Weights of a small transformer language model.
Size: MLP 704 GeGLU, vocabulary 7579, 12.4M parameters.
Architecture: LayerNorm before and after each block, rotary positions, no biases in attention or MLP, capped logits.
Training: a variant of Adam for these matrices, 222M tokens, 6788 steps.
MLP neurons of a small language model. Each row is named by its layer, matrix (gate and up: input weights) and neuron, and shows model dimensions 96-159. Each number is 200 + 30 x the weight over its row's rms, rounded and kept within 0 to 999. A neuron's up and down rows have the sign that makes its largest values positive.
Before each neuron's rows, "fires on" lists the tokens most often at its 100 highest values on Wikipedia text that the model never trained on. A number after a token or word is its count.

fires on: "′" 23, "}" 20, " |" 10, " /" 9, "-K" 5
L2.gate670,179,216,202,187,151,219,188,179,196,154,243,185,218,195,229,144,174,218,170,231,213,144,205,198,202,170,170,181,202,177,195,191,150,270,227,224,156,167,234,198,153,113,205,238,211,245,224,213,194,225,228,189,189,240,191,208,172,240,200,191,215,198,219,222
L2.up670,233,192,168,200,200,196,185,197,173,241,213,182,164,182,170,169,210,229,194,215,163,209,196,200,127,208,146,151,184,191,223,203,227,189,179,171,198,199,266,185,148,203,188,225,199,200,221,265,154,215,211,205,228,187,173,268,230,243,215,243,217,149,194,189

fires on: "0" 38, "3" 11, "1" 5, "6" 5, "oll" 5
L8.gate528,149,168,251,233,198,211,190,204,186,215,228,224,177,161,239,212,215,187,229,241,149,211,212,203,144,252,179,181,202,203,209,167,188,222,149,190,199,193,189,244,209,225,217,231,206,229,147,211,205,189,218,170,220,222,187,211,202,225,141,213,211,189,168,231
L8.up528,227,214,217,201,212,203,194,225,198,218,192,211,220,206,182,239,150,197,233,221,252,234,264,216,172,218,155,225,141,164,161,264,220,197,196,191,203,171,241,211,135,210,173,226,178,208,206,229,215,232,239,175,220,188,189,245,191,196,204,189,152,227,220,164

fires on: "In" 57, " On" 16, " In" 16, " in" 6, "On" 5
L3.gate525,191,202,161,164,232,171,192,198,200,242,207,189,243,190,178,191,237,188,236,149,197,157,219,238,234,177,213,221,171,229,138,210,183,200,227,147,218,246,187,214,218,178,158,145,229,199,198,241,233,230,209,151,170,202,188,218,179,145,229,195,214,203,191,222
L3.up525,185,220,203,177,195,170,198,207,206,179,216,205,166,178,215,210,214,176,242,191,153,190,181,181,244,168,189,214,199,186,180,237,234,235,202,175,219,209,179,141,208,200,149,194,228,248,215,229,235,213,239,235,234,256,197,212,205,219,206,205,162,219,256,180

fires on: " |" 27, "," 14, ")," 12, " was" 8, " and" 7, " as" 5
L8.gate621,164,211,217,168,202,202,165,232,178,203,180,229,207,169,213,206,154,142,179,190,208,209,152,212,162,225,250,191,201,190,204,225,217,180,223,216,253,159,193,221,200,212,151,200,188,182,185,202,213,210,172,129,219,225,205,258,223,233,222,158,222,204,203,157
L8.up621,135,225,211,199,267,204,173,203,253,165,258,248,205,221,152,248,176,195,172,214,235,189,223,230,262,167,210,186,157,177,197,197,199,170,202,228,198,231,232,202,176,190,188,179,204,150,154,246,210,145,196,176,231,238,176,195,190,165,201,194,193,235,214,194

fires on: ")." 41, "." 36, ".\n\n" 14, "\"." 4
L8.gate675,201,201,223,198,183,194,256,170,209,259,189,269,178,202,244,171,275,183,198,210,176,191,221,196,213,179,208,222,113,238,203,159,161,213,203,209,208,182,158,184,218,225,158,200,204,201,209,203,211,197,196,198,199,254,184,200,150,207,255,192,175,205,225,180
L8.up675,191,221,203,202,197,199,212,174,203,224,199,157,216,160,189,225,258,226,217,201,235,188,193,192,183,195,165,228,170,217,239,163,231,163,180,219,205,154,183,202,197,219,161,177,193,124,173,239,190,176,191,141,184,189,191,231,186,177,155,176,195,257,208,171

fires on: "." 25, " Tr" 14, ".\"" 5, " Of" 5, ")." 5, " Bar" 5
L9.gate366,213,222,206,251,187,196,190,176,182,203,182,195,189,233,166,176,200,170,157,227,177,127,170,227,250,208,196,236,194,246,194,139,248,184,242,228,173,149,217,225,168,234,180,184,216,171,194,207,147,201,216,229,176,218,188,170,232,215,184,194,166,281,189,204
L9.up366,238,164,141,176,218,204,225,209,205,183,181,162,231,199,174,164,257,179,212,219,192,203,243,189,236,194,166,211,174,231,140,239,206,187,223,240,198,198,188,214,236,215,111,207,175,184,242,206,197,202,213,185,269,192,219,163,166,189,230,162,212,194,237,165

fires on: " H" 32, " J" 31, " D" 19, " P" 10, " d" 6
L3.gate126,196,202,216,183,208,166,187,246,235,183,170,232,226,203,199,221,175,216,184,206,233,154,193,196,249,164,244,201,162,183,212,206,245,149,281,214,195,226,240,235,172,228,236,200,197,197,176,209,132,219,146,196,179,194,205,244,171,204,168,196,194,185,129,159
L3.up126,216,219,186,197,215,143,222,264,173,215,256,191,190,214,207,164,191,212,214,174,203,207,184,170,191,206,277,208,190,147,235,206,190,141,179,246,179,168,196,243,207,191,225,206,168,277,233,206,192,178,182,180,186,201,177,185,182,156,256,153,157,186,227,219

fires on: " and" 52, " or" 23, " of" 9, ":" 5
L10.gate217,185,201,194,156,220,173,166,216,214,237,237,141,243,239,189,238,171,180,214,189,227,167,230,207,251,218,179,205,213,158,184,213,179,176,205,174,205,243,189,175,187,147,202,204,183,221,257,224,258,167,185,192,234,236,218,208,264,232,193,224,184,215,149,174
L10.up217,221,210,189,159,222,212,165,209,215,180,221,224,173,210,231,252,191,173,181,179,159,183,156,205,199,191,172,222,131,216,203,164,198,184,195,185,193,281,183,220,183,190,225,211,225,244,194,172,175,231,180,161,163,171,224,188,198,194,207,261,202,240,137,247

fires on: " January" 17, " December" 15, " July" 13, " June" 11, " February" 10, " April" 10
L8.gate490,202,193,145,236,199,223,224,164,205,157,221,211,156,184,197,141,180,181,176,201,185,260,225,151,215,210,197,202,200,218,201,240,234,202,222,176,230,204,203,171,159,187,207,162,228,161,193,136,215,231,168,202,196,255,237,191,186,176,184,234,219,172,152,180
L8.up490,215,206,249,203,175,221,184,219,170,184,251,214,139,209,176,136,210,119,172,202,204,213,152,213,217,228,209,192,154,239,145,226,194,180,200,226,241,202,185,235,178,160,234,175,203,210,188,185,209,169,226,198,202,206,199,252,164,234,171,187,190,231,198,176

fires on: "20" 29, " |" 27, "10" 7, " at" 6, "9" 5, " for" 4
L8.gate222,275,166,213,255,213,171,176,142,190,177,176,218,225,218,238,184,190,194,225,177,208,191,163,244,222,171,206,216,171,187,208,202,192,204,212,155,175,165,170,229,181,205,181,125,252,186,188,229,107,176,222,223,193,213,210,164,140,174,220,177,195,244,155,225
L8.up222,160,192,166,172,204,192,193,227,225,167,236,202,299,192,182,153,150,208,156,130,184,183,200,170,182,156,206,146,194,228,219,152,182,189,201,231,148,196,188,171,166,242,223,177,188,179,190,202,205,174,233,191,230,223,270,172,238,227,167,241,216,158,174,205

fires on: "man" 42, "to" 10, "go" 10, "men" 6, "standing" 4, "i" 4
L2.gate644,187,231,249,216,157,221,184,179,123,223,190,159,170,193,129,195,181,155,197,201,195,205,198,227,210,206,203,182,227,177,185,212,168,162,167,225,207,228,231,193,204,229,179,224,144,209,151,226,181,137,173,186,210,209,231,181,213,212,190,167,216,183,205,136
L2.up644,221,253,235,205,202,150,176,220,193,238,186,146,225,250,189,163,185,189,168,185,221,216,156,208,207,188,182,243,161,192,193,159,249,186,190,201,223,228,183,171,222,212,205,193,189,218,197,212,196,201,173,198,248,196,211,184,193,229,191,147,193,184,197,207

fires on: "," 28, " and" 28, " he" 4
L8.gate655,213,154,237,221,175,230,180,180,164,184,196,190,164,225,171,173,149,241,209,245,122,160,192,222,168,197,177,181,214,194,187,217,165,227,207,159,216,175,223,239,190,182,209,230,208,244,215,190,162,179,231,218,174,220,137,234,211,202,151,211,216,245,177,192
L8.up655,165,189,171,233,175,207,176,211,212,232,176,174,195,206,186,164,174,206,214,178,199,205,208,228,216,224,220,225,179,203,202,198,228,193,155,228,155,241,190,136,163,252,191,131,169,183,211,198,150,191,195,266,244,167,209,186,242,166,216,182,202,161,167,241

fires on: " |" 35, " \"" 14, "," 6, "-" 6, "o" 6, "with" 4
L10.gate348,231,240,171,202,204,202,290,206,170,239,204,161,163,226,190,194,220,215,212,173,123,225,209,230,219,201,204,213,258,205,204,238,225,217,181,166,190,207,237,193,205,166,205,198,211,224,235,190,245,205,152,200,235,222,182,233,169,174,192,186,200,209,181,181
L10.up348,189,232,190,167,167,166,175,227,185,217,194,203,213,192,205,241,151,192,233,217,175,159,182,228,190,205,194,213,238,214,208,189,226,218,185,166,191,196,177,178,136,209,227,205,184,175,229,177,226,200,202,182,210,236,194,241,232,258,210,242,219,218,155,164

fires on: " December" 27, " March" 15, " November" 13, " January" 11, " February" 9, " August" 6
L8.gate334,224,242,220,150,186,234,221,167,168,179,158,233,224,232,188,177,175,230,192,214,203,217,268,228,164,207,210,210,246,226,156,261,241,170,185,193,188,226,231,188,210,141,224,207,199,169,183,176,204,243,230,251,196,195,220,222,225,168,168,195,204,203,182,162
L8.up334,181,205,211,195,152,191,165,185,189,261,202,245,184,185,174,198,179,162,206,168,213,172,146,192,244,196,218,173,203,191,195,219,193,208,184,203,188,182,189,222,190,167,241,196,163,186,185,200,232,139,174,229,176,181,215,241,201,259,191,276,270,150,182,195

fires on: " D" 15, " (" 8, " Suz" 8, "-" 8, " T" 6, " d" 6
L9.gate318,186,200,199,185,189,255,164,214,194,248,214,184,225,175,202,233,216,194,212,244,228,202,176,222,178,154,167,180,105,175,236,177,212,229,179,113,218,247,206,207,271,207,178,181,178,188,263,201,224,185,215,180,231,245,170,186,225,233,195,164,190,197,216,178
L9.up318,150,250,141,173,233,205,212,187,234,241,163,240,257,168,195,159,227,233,200,229,188,202,167,121,179,142,227,175,153,269,196,189,223,211,189,217,192,222,188,186,225,154,195,204,205,223,202,184,220,207,195,199,270,210,186,222,226,216,167,157,199,172,152,215

fires on: " who" 21, " and" 17, " March" 8, "oe" 7, "ately" 5, "!" 5
L3.gate310,218,164,185,182,231,190,226,197,174,208,138,187,207,251,243,157,189,167,202,213,204,234,194,204,163,220,193,189,234,199,250,215,172,266,185,169,201,217,206,157,223,198,234,175,170,217,217,183,176,172,179,202,139,170,236,214,166,195,198,240,235,206,178,199
L3.up310,155,233,187,174,162,200,202,231,232,199,178,203,181,248,188,174,224,188,234,179,164,245,145,156,227,224,228,251,191,153,204,182,228,218,194,226,174,233,261,198,160,225,194,225,178,227,184,266,214,236,177,236,246,202,230,212,245,213,197,136,217,208,162,233

fires on: "." 52, "-" 19, "–" 7, " (" 5, "/" 4
L9.gate654,242,213,191,209,238,230,206,252,177,166,206,178,217,154,193,219,211,198,201,171,235,212,221,222,187,233,154,182,158,178,237,200,227,204,190,163,135,221,224,183,213,208,187,199,217,210,218,190,262,217,211,201,202,196,187,189,255,230,143,220,189,175,210,160
L9.up654,123,112,152,232,219,203,155,178,173,203,158,199,215,139,277,227,216,234,218,196,163,192,175,222,161,170,199,194,203,215,207,222,221,245,225,212,205,214,176,215,244,183,162,156,174,225,225,204,249,184,274,184,211,199,154,233,235,206,208,217,184,208,194,206

fires on: "on" 36, "27" 18, " -" 7, "ments" 5, "17" 5, "ated" 4
L3.gate89,243,217,215,204,219,211,198,221,243,226,193,217,221,136,155,185,225,185,207,160,204,238,187,239,163,226,206,179,201,194,198,179,195,207,213,226,222,205,190,186,278,236,205,168,214,199,194,205,206,182,237,231,180,194,209,182,178,174,185,184,208,190,199,212
L3.up89,139,226,245,215,182,207,198,198,239,205,194,184,163,197,223,233,170,175,132,173,184,222,84,206,174,192,231,147,249,199,239,175,170,221,214,169,213,232,217,211,182,231,222,201,172,187,199,221,211,201,216,178,195,180,197,187,176,240,287,240,218,201,160,177

fires on: " and" 77, " who" 19, "s" 4
L2.gate58,236,196,172,197,257,184,160,218,205,139,212,192,152,224,177,217,196,173,239,170,163,233,208,181,207,187,205,199,201,183,214,230,164,188,197,205,192,207,176,204,240,196,227,232,220,184,234,195,217,175,210,203,286,183,177,152,245,214,209,210,255,152,218,167
L2.up58,225,164,238,187,154,249,193,174,217,214,225,175,213,241,224,189,186,187,245,230,226,182,205,170,249,155,166,210,183,232,199,263,200,179,204,177,196,233,233,209,201,218,202,210,140,185,162,239,153,204,162,167,240,178,179,211,232,163,222,219,235,150,208,218

fires on: "ere" 25, "ery" 13, "atory" 11, "ite" 11, "in" 10, "ine" 9
L2.gate656,169,219,238,225,168,206,219,156,170,206,137,195,181,221,145,200,211,207,182,175,177,180,150,205,164,206,257,200,194,203,189,232,175,258,178,214,126,229,200,205,116,218,235,213,223,184,182,184,158,172,259,199,200,189,161,134,201,232,240,235,240,234,259,226
L2.up656,203,278,186,235,197,208,231,116,180,239,238,222,263,222,190,221,200,195,247,273,236,219,179,190,181,168,195,219,198,209,229,211,189,145,173,268,209,262,211,185,221,200,191,258,123,197,224,199,199,190,223,218,188,162,231,241,189,213,235,149,203,240,190,166

fires on: "D" 20, " D" 16, "–" 6, " d" 5, "87" 5, " und" 4
L10.gate532,183,136,227,187,146,204,251,212,274,185,202,275,204,187,177,214,164,172,227,223,231,175,193,190,216,138,201,221,186,215,192,210,208,213,228,176,135,207,251,208,210,235,183,178,188,203,185,216,202,233,178,219,219,218,199,153,188,254,141,187,243,211,192,163
L10.up532,194,199,184,197,173,180,173,258,154,194,204,218,214,205,215,206,204,180,221,126,180,150,200,214,139,183,238,219,200,177,183,130,250,204,211,213,210,207,191,236,197,219,208,220,202,218,198,217,229,170,207,216,172,207,177,206,171,190,192,196,230,273,165,180

fires on: " of" 51, "is" 41, "igh" 7
L2.gate673,205,199,206,237,193,255,172,224,202,212,233,218,163,226,170,208,191,183,188,212,218,223,142,184,249,288,237,213,226,220,204,243,191,223,199,184,212,216,237,184,169,181,188,258,214,218,185,213,166,220,178,159,174,188,207,198,202,135,218,216,190,157,261,191
L2.up673,241,218,186,247,213,219,260,217,242,197,188,173,219,220,197,174,249,200,167,129,199,212,214,165,229,230,170,213,181,223,151,183,181,190,152,209,164,209,207,180,208,199,177,159,250,200,229,196,191,219,180,195,208,224,174,183,198,229,204,187,211,202,165,208

fires on: " n" 28, " o" 17, "ens" 8, "v" 4
L9.gate117,207,236,219,201,190,187,224,247,184,193,237,200,170,198,223,236,231,229,207,175,246,192,252,193,171,216,136,174,195,165,185,268,156,257,197,178,199,195,163,189,183,211,179,227,191,253,246,169,157,197,163,207,175,211,206,160,182,207,192,173,164,197,180,232
L9.up117,177,161,185,209,214,241,174,202,210,287,187,156,226,184,213,193,203,201,224,185,199,231,207,203,193,161,179,197,159,247,217,255,176,161,228,196,223,219,230,184,148,186,186,176,185,198,161,211,236,204,206,217,199,236,188,176,234,197,168,207,207,191,204,233

fires on: " |" 89, ";" 11
L9.gate612,210,191,231,184,226,180,192,182,148,185,207,148,231,195,161,188,125,254,253,171,198,183,179,237,159,238,222,189,234,176,229,199,219,192,195,184,263,181,242,191,167,145,168,158,252,185,185,128,237,189,188,197,195,194,222,239,246,267,169,195,208,204,194,151
L9.up612,154,190,182,242,198,221,187,217,257,123,196,256,223,188,273,167,163,215,200,232,223,232,215,209,266,216,199,213,168,177,169,204,197,191,175,200,139,235,168,259,227,181,117,161,182,183,268,217,169,227,208,203,175,186,180,207,182,201,143,193,173,182,197,200

fires on: " the" 37, " a" 18, "-" 7, " or" 7, " $" 5
L8.gate703,176,201,262,193,180,221,176,198,205,190,163,224,236,207,172,210,175,171,160,186,223,194,244,182,134,173,156,180,194,176,239,182,169,247,184,163,168,248,159,219,168,190,174,189,185,190,232,196,263,195,244,161,208,216,223,243,175,169,197,219,220,213,156,199
L8.up703,241,212,271,217,171,170,171,209,221,182,174,206,312,217,146,234,171,228,195,210,162,156,176,176,199,174,172,226,159,173,171,206,208,189,195,208,197,192,178,176,199,163,137,210,214,169,199,195,228,201,197,213,223,198,190,209,235,183,188,184,155,217,213,214

fires on: " h" 13, " trans" 11, " n" 8, " c" 8, " H" 6, " o" 5
L9.gate530,203,160,170,143,235,203,156,173,155,207,195,209,198,156,266,235,200,189,222,192,183,177,241,194,184,207,183,188,220,215,222,213,195,250,185,199,160,183,195,227,188,176,181,195,216,289,201,181,223,189,227,187,220,214,239,203,211,222,144,183,246,213,182,209
L9.up530,176,197,168,215,229,201,167,233,181,191,251,173,167,197,183,187,223,209,286,173,176,240,211,144,201,211,194,245,110,230,230,198,181,190,209,210,195,217,207,156,204,198,215,222,204,188,225,173,248,188,138,200,173,242,178,151,175,196,201,178,210,189,285,234

fires on: ";" 41, "." 19, ");" 16, ")." 10, " |" 5
L8.gate21,229,220,241,233,163,117,203,158,200,213,191,230,185,223,251,174,213,179,178,213,232,185,183,230,227,233,192,208,171,221,210,179,217,165,194,209,209,182,201,270,205,204,163,165,161,186,217,181,195,189,230,211,175,254,164,208,206,187,208,195,205,204,193,231
L8.up21,215,188,209,248,214,208,195,213,180,198,212,183,235,201,186,187,209,206,240,186,184,195,213,204,186,206,161,221,168,206,194,195,218,165,197,235,188,201,133,241,162,161,192,193,185,185,163,212,232,200,201,187,216,172,219,175,222,223,224,217,206,247,235,213

fires on: " |" 42, "20" 8, ":" 7, " Sy" 6
L8.gate363,212,167,244,224,202,217,203,213,185,104,174,224,264,214,182,218,195,206,226,228,203,148,254,212,209,179,218,180,180,178,227,183,241,191,229,131,198,203,163,168,185,159,144,175,196,160,198,184,157,236,190,215,169,215,231,194,206,197,265,237,239,145,166,192
L8.up363,198,214,224,205,220,189,176,241,175,155,185,248,199,192,168,235,211,200,193,162,153,174,178,211,158,170,242,184,235,169,209,173,192,244,180,238,213,158,221,191,176,190,215,195,183,165,214,218,223,121,195,194,170,225,196,172,220,221,222,238,235,216,164,196

fires on: " " 22, "-" 19, " –" 13, " -" 6, " |" 6
L10.gate612,186,205,197,193,247,176,234,199,219,219,190,199,193,176,169,193,197,240,166,167,189,208,226,240,203,187,179,174,230,185,208,242,234,197,160,239,193,208,293,156,190,143,201,219,224,224,201,152,164,224,222,220,170,208,172,262,187,179,165,206,185,214,158,199
L10.up612,182,205,226,243,219,210,254,249,166,264,194,195,206,226,195,153,195,213,192,242,149,201,183,189,177,213,226,230,213,192,227,214,207,229,191,151,164,220,212,185,194,195,256,194,164,210,219,178,224,233,221,277,170,235,155,238,241,203,239,233,211,192,106,211

fires on: "In" 66, " V" 8, " Wild" 6, "arts" 4, " in" 4
L2.gate62,151,157,216,224,190,186,193,125,185,236,211,205,229,217,139,184,199,188,177,128,197,220,207,216,201,202,170,159,175,203,240,156,209,208,205,163,198,190,195,200,190,238,161,191,199,234,204,233,155,212,255,174,180,229,207,256,214,207,178,173,216,240,183,242
L2.up62,187,260,180,184,207,174,257,178,181,215,210,210,238,184,189,222,221,189,211,169,150,209,179,187,215,199,178,191,198,194,203,257,218,168,233,187,183,207,144,174,191,198,151,230,250,202,238,213,181,220,273,175,212,165,195,170,267,259,211,180,188,197,275,203

fires on: " or" 49, " and" 49
L3.gate394,173,150,190,228,235,199,230,253,238,200,195,222,190,253,220,174,211,173,179,181,152,182,161,185,146,257,269,204,191,238,189,248,159,227,206,203,189,208,139,268,199,206,198,186,204,237,201,203,188,180,203,176,251,137,238,170,190,194,227,203,263,166,196,220
L3.up394,210,171,234,194,171,188,207,252,215,194,186,132,219,192,206,209,198,188,179,183,201,163,202,202,232,209,180,261,169,177,238,200,157,207,263,170,241,209,245,205,169,175,195,176,199,237,235,201,168,231,196,152,198,199,147,207,196,166,216,196,211,232,220,175

fires on: " some" 32, " around" 11, " Some" 8, " find" 7, " Wil" 5
L3.gate534,200,190,212,246,154,213,198,238,227,247,157,251,181,195,172,190,204,217,187,198,201,151,199,127,200,235,214,198,192,180,196,230,172,185,242,188,229,191,150,242,218,246,221,226,193,183,175,188,219,138,196,192,220,177,185,163,187,182,175,213,163,158,182,259
L3.up534,221,163,207,192,214,173,185,182,169,218,200,216,222,147,195,210,161,219,229,188,162,213,229,204,257,224,181,193,194,191,164,224,177,229,230,259,177,212,235,202,201,192,172,189,179,223,158,226,238,251,206,204,167,168,220,224,178,189,125,183,189,231,222,236

fires on: " D" 35, " " 25, " d" 7, "D" 5, " Gu" 4
L9.gate274,167,239,187,192,201,161,187,211,232,165,127,171,228,210,264,205,181,159,217,217,200,164,168,206,188,185,194,186,197,173,194,245,233,168,151,193,198,250,205,211,224,233,171,166,229,183,240,199,228,181,183,192,218,210,212,216,208,265,242,187,211,213,191,128
L9.up274,212,252,198,176,224,156,191,244,189,242,192,223,241,127,198,220,213,224,246,222,179,250,194,185,217,173,226,252,197,213,184,197,260,181,204,219,241,164,200,169,220,218,151,198,168,157,198,199,182,239,219,187,193,201,210,213,190,174,161,175,188,202,196,222

fires on: " and" 89, " or" 6
L7.gate371,215,230,220,178,218,217,204,175,242,279,201,207,251,208,201,233,239,180,193,167,209,164,181,175,194,157,184,175,150,154,180,157,129,215,181,194,171,213,205,172,231,218,200,209,166,208,220,230,262,197,181,133,227,216,191,238,217,196,258,202,238,238,178,216
L7.up371,235,170,179,240,193,134,206,203,212,180,218,211,175,219,211,174,128,254,175,159,175,183,186,222,169,226,193,182,173,183,144,254,193,166,223,221,206,143,198,208,185,186,213,206,234,221,139,136,209,215,213,219,173,209,270,194,239,192,194,211,171,186,173,203

fires on: "," 81
L8.gate162,216,182,182,224,200,140,226,222,215,193,227,204,226,179,208,174,166,155,199,200,230,171,204,164,211,191,214,202,227,217,189,214,220,191,233,141,201,206,268,242,199,192,238,179,208,250,200,205,239,166,227,199,187,198,199,225,155,252,206,185,210,226,176,219
L8.up162,202,130,193,201,175,227,241,163,225,193,162,194,225,213,137,147,187,219,168,187,179,181,214,267,238,230,214,204,249,224,214,173,179,219,202,171,241,194,150,211,216,151,240,186,141,259,132,233,243,207,271,181,215,188,160,216,220,145,186,189,177,216,192,251

fires on: " in" 55, " for" 19, " -" 4, " of" 4
L7.gate370,222,199,195,227,195,225,166,147,178,186,248,224,189,112,225,246,179,212,145,188,213,216,205,221,181,237,233,181,181,182,208,232,259,180,158,149,219,170,199,193,192,189,179,224,228,149,237,172,230,178,187,221,183,201,224,196,185,186,214,231,193,222,256,192
L7.up370,195,205,194,195,198,243,201,219,202,236,167,163,238,182,167,137,262,266,182,207,249,180,257,173,181,213,206,203,174,182,223,185,195,204,182,221,222,240,209,235,239,210,185,204,264,202,234,199,255,217,161,179,204,251,155,253,222,168,189,186,210,211,186,185

fires on: "in" 100
L3.gate304,148,278,232,229,188,183,153,201,196,213,169,184,197,229,185,184,176,170,170,156,245,158,201,182,177,230,211,219,207,234,196,179,210,208,212,216,160,206,201,162,231,192,190,251,181,158,165,194,194,216,231,196,171,203,173,261,169,205,241,121,218,229,262,224
L3.up304,238,228,202,255,187,180,213,186,159,249,193,165,191,221,246,193,184,226,265,237,200,176,176,198,222,205,236,228,202,281,202,221,220,220,194,218,198,238,207,193,182,166,179,167,189,180,217,248,218,165,197,227,209,235,183,212,265,183,218,194,215,272,234,197

fires on: " |" 55, "," 7, "istant" 5, "ant" 4
L8.gate444,126,191,231,187,188,191,212,233,185,234,246,199,170,174,207,173,142,180,224,213,159,243,214,157,189,232,225,201,224,230,219,225,227,220,173,204,218,184,194,243,171,230,244,179,169,248,147,228,232,231,235,230,218,239,203,174,196,223,184,213,182,233,160,224
L8.up444,169,197,201,169,158,236,221,212,181,205,128,207,187,170,164,162,212,179,204,187,191,199,216,232,166,217,180,235,205,217,176,201,166,196,215,154,194,159,206,199,167,208,203,194,129,173,177,220,179,139,220,157,198,199,198,209,181,195,202,217,207,195,148,254

fires on: "," 22, "\n" 9, "ol" 7, ")," 6, " and" 6, "s" 6
L7.gate298,166,207,195,147,189,196,183,168,244,290,176,190,176,199,214,207,198,211,191,218,202,177,202,220,155,151,196,180,214,157,186,248,168,236,168,182,195,250,168,201,233,207,191,224,282,219,213,160,172,159,201,208,161,191,211,228,165,204,191,194,200,244,191,204
L7.up298,233,207,216,238,199,157,209,149,187,235,228,162,212,180,223,175,154,205,193,131,213,163,219,225,175,244,138,210,192,190,205,174,192,223,230,193,205,214,257,165,175,262,203,195,193,185,194,201,186,165,226,217,208,206,192,227,231,151,212,151,186,153,201,136

fires on: "6" 23, "9" 12, "3" 11, "13" 9
L8.gate291,159,136,226,207,198,184,194,205,244,227,207,206,183,177,233,234,162,220,178,255,212,223,190,248,183,230,187,214,221,174,190,165,152,220,184,219,216,236,206,216,202,190,216,186,183,193,233,167,215,265,221,185,168,205,194,200,227,217,204,174,221,161,221,195
L8.up291,213,216,171,192,236,189,183,287,180,160,217,152,223,194,219,214,164,177,236,165,245,173,231,240,175,230,240,200,177,190,184,162,187,216,186,283,185,182,211,237,192,203,192,240,194,192,213,208,207,181,232,210,204,169,204,212,200,146,266,225,140,212,164,174

fires on: " +" 42, " −" 29, "°" 10, "′" 9, " $" 8
L9.gate423,211,208,190,220,212,187,239,166,224,215,181,169,200,134,180,192,238,211,221,211,170,217,216,196,184,167,218,173,179,171,198,242,224,256,210,201,197,156,206,194,273,146,187,142,235,206,195,168,218,195,210,204,173,204,188,244,207,162,202,212,175,251,143,184
L9.up423,170,191,207,245,210,242,172,189,222,265,222,223,215,182,234,223,235,198,214,190,151,179,186,187,207,198,238,160,224,148,181,167,226,229,215,187,204,203,202,246,294,158,195,230,165,182,142,220,222,217,219,263,211,225,157,192,190,161,199,196,254,158,193,202

fires on: " |" 43, ";" 31, "." 10, "," 10
L7.gate226,161,195,211,201,188,150,225,172,181,229,170,226,179,211,185,159,188,149,188,228,187,199,237,229,193,228,224,189,177,196,188,203,200,232,224,256,180,170,220,196,176,160,227,203,187,206,211,156,253,152,209,192,163,197,172,280,164,217,196,265,181,209,170,197
L7.up226,145,182,205,202,223,199,196,194,240,182,178,186,183,185,235,225,208,235,227,203,135,175,152,194,209,185,157,227,206,247,196,260,228,226,216,204,221,192,182,190,182,232,248,209,199,119,204,290,260,203,232,188,200,259,243,205,214,233,136,198,220,211,137,159

fires on: " |" 40, ":" 38, " -" 9, " –" 5
L8.gate86,172,174,198,160,181,193,215,280,218,159,198,191,219,222,216,197,149,214,228,249,201,202,143,197,220,191,195,218,217,207,224,226,189,245,213,174,232,231,179,174,178,200,234,148,166,194,188,171,240,268,174,222,191,210,217,203,197,199,186,160,206,212,154,158
L8.up86,128,177,226,188,184,167,193,175,218,165,227,240,189,225,192,205,164,233,171,227,211,221,218,186,235,224,228,227,227,185,235,209,218,217,203,167,213,220,219,240,143,209,196,213,196,162,218,239,212,199,212,198,240,214,191,249,180,162,125,265,168,209,159,206

fires on: "," 43, " and" 24, ";" 11, " |" 7, " ·" 4, " –" 4
L7.gate563,248,156,175,175,191,257,162,204,239,234,179,238,224,206,197,188,233,185,226,204,265,235,187,219,212,225,207,171,193,184,239,225,168,228,155,188,163,209,220,246,191,221,197,240,267,252,203,196,235,191,223,181,189,220,219,226,195,194,200,170,226,192,233,209
L7.up563,236,189,208,230,167,175,206,216,164,163,232,215,238,220,181,147,199,197,149,168,257,174,171,175,235,250,205,205,238,194,215,234,165,229,214,288,171,173,186,196,150,169,177,129,261,183,187,190,213,248,152,164,157,215,191,189,215,166,212,168,205,154,213,214

fires on: " |" 28, "19" 10, "20" 8, " Team" 7
L8.gate52,211,175,179,205,196,179,185,172,226,180,228,263,217,145,164,220,203,207,256,241,206,189,225,173,181,138,166,215,238,223,203,207,212,169,205,158,149,172,187,222,215,158,178,166,190,228,217,181,147,170,167,198,220,197,175,195,164,188,223,175,200,201,214,191
L8.up52,140,163,156,234,235,217,218,199,224,189,198,248,236,221,196,228,222,150,191,194,191,209,219,226,188,227,201,178,223,231,184,189,192,240,196,272,219,183,221,155,172,179,161,215,170,198,184,251,160,200,176,193,239,234,163,189,227,194,174,228,206,195,177,215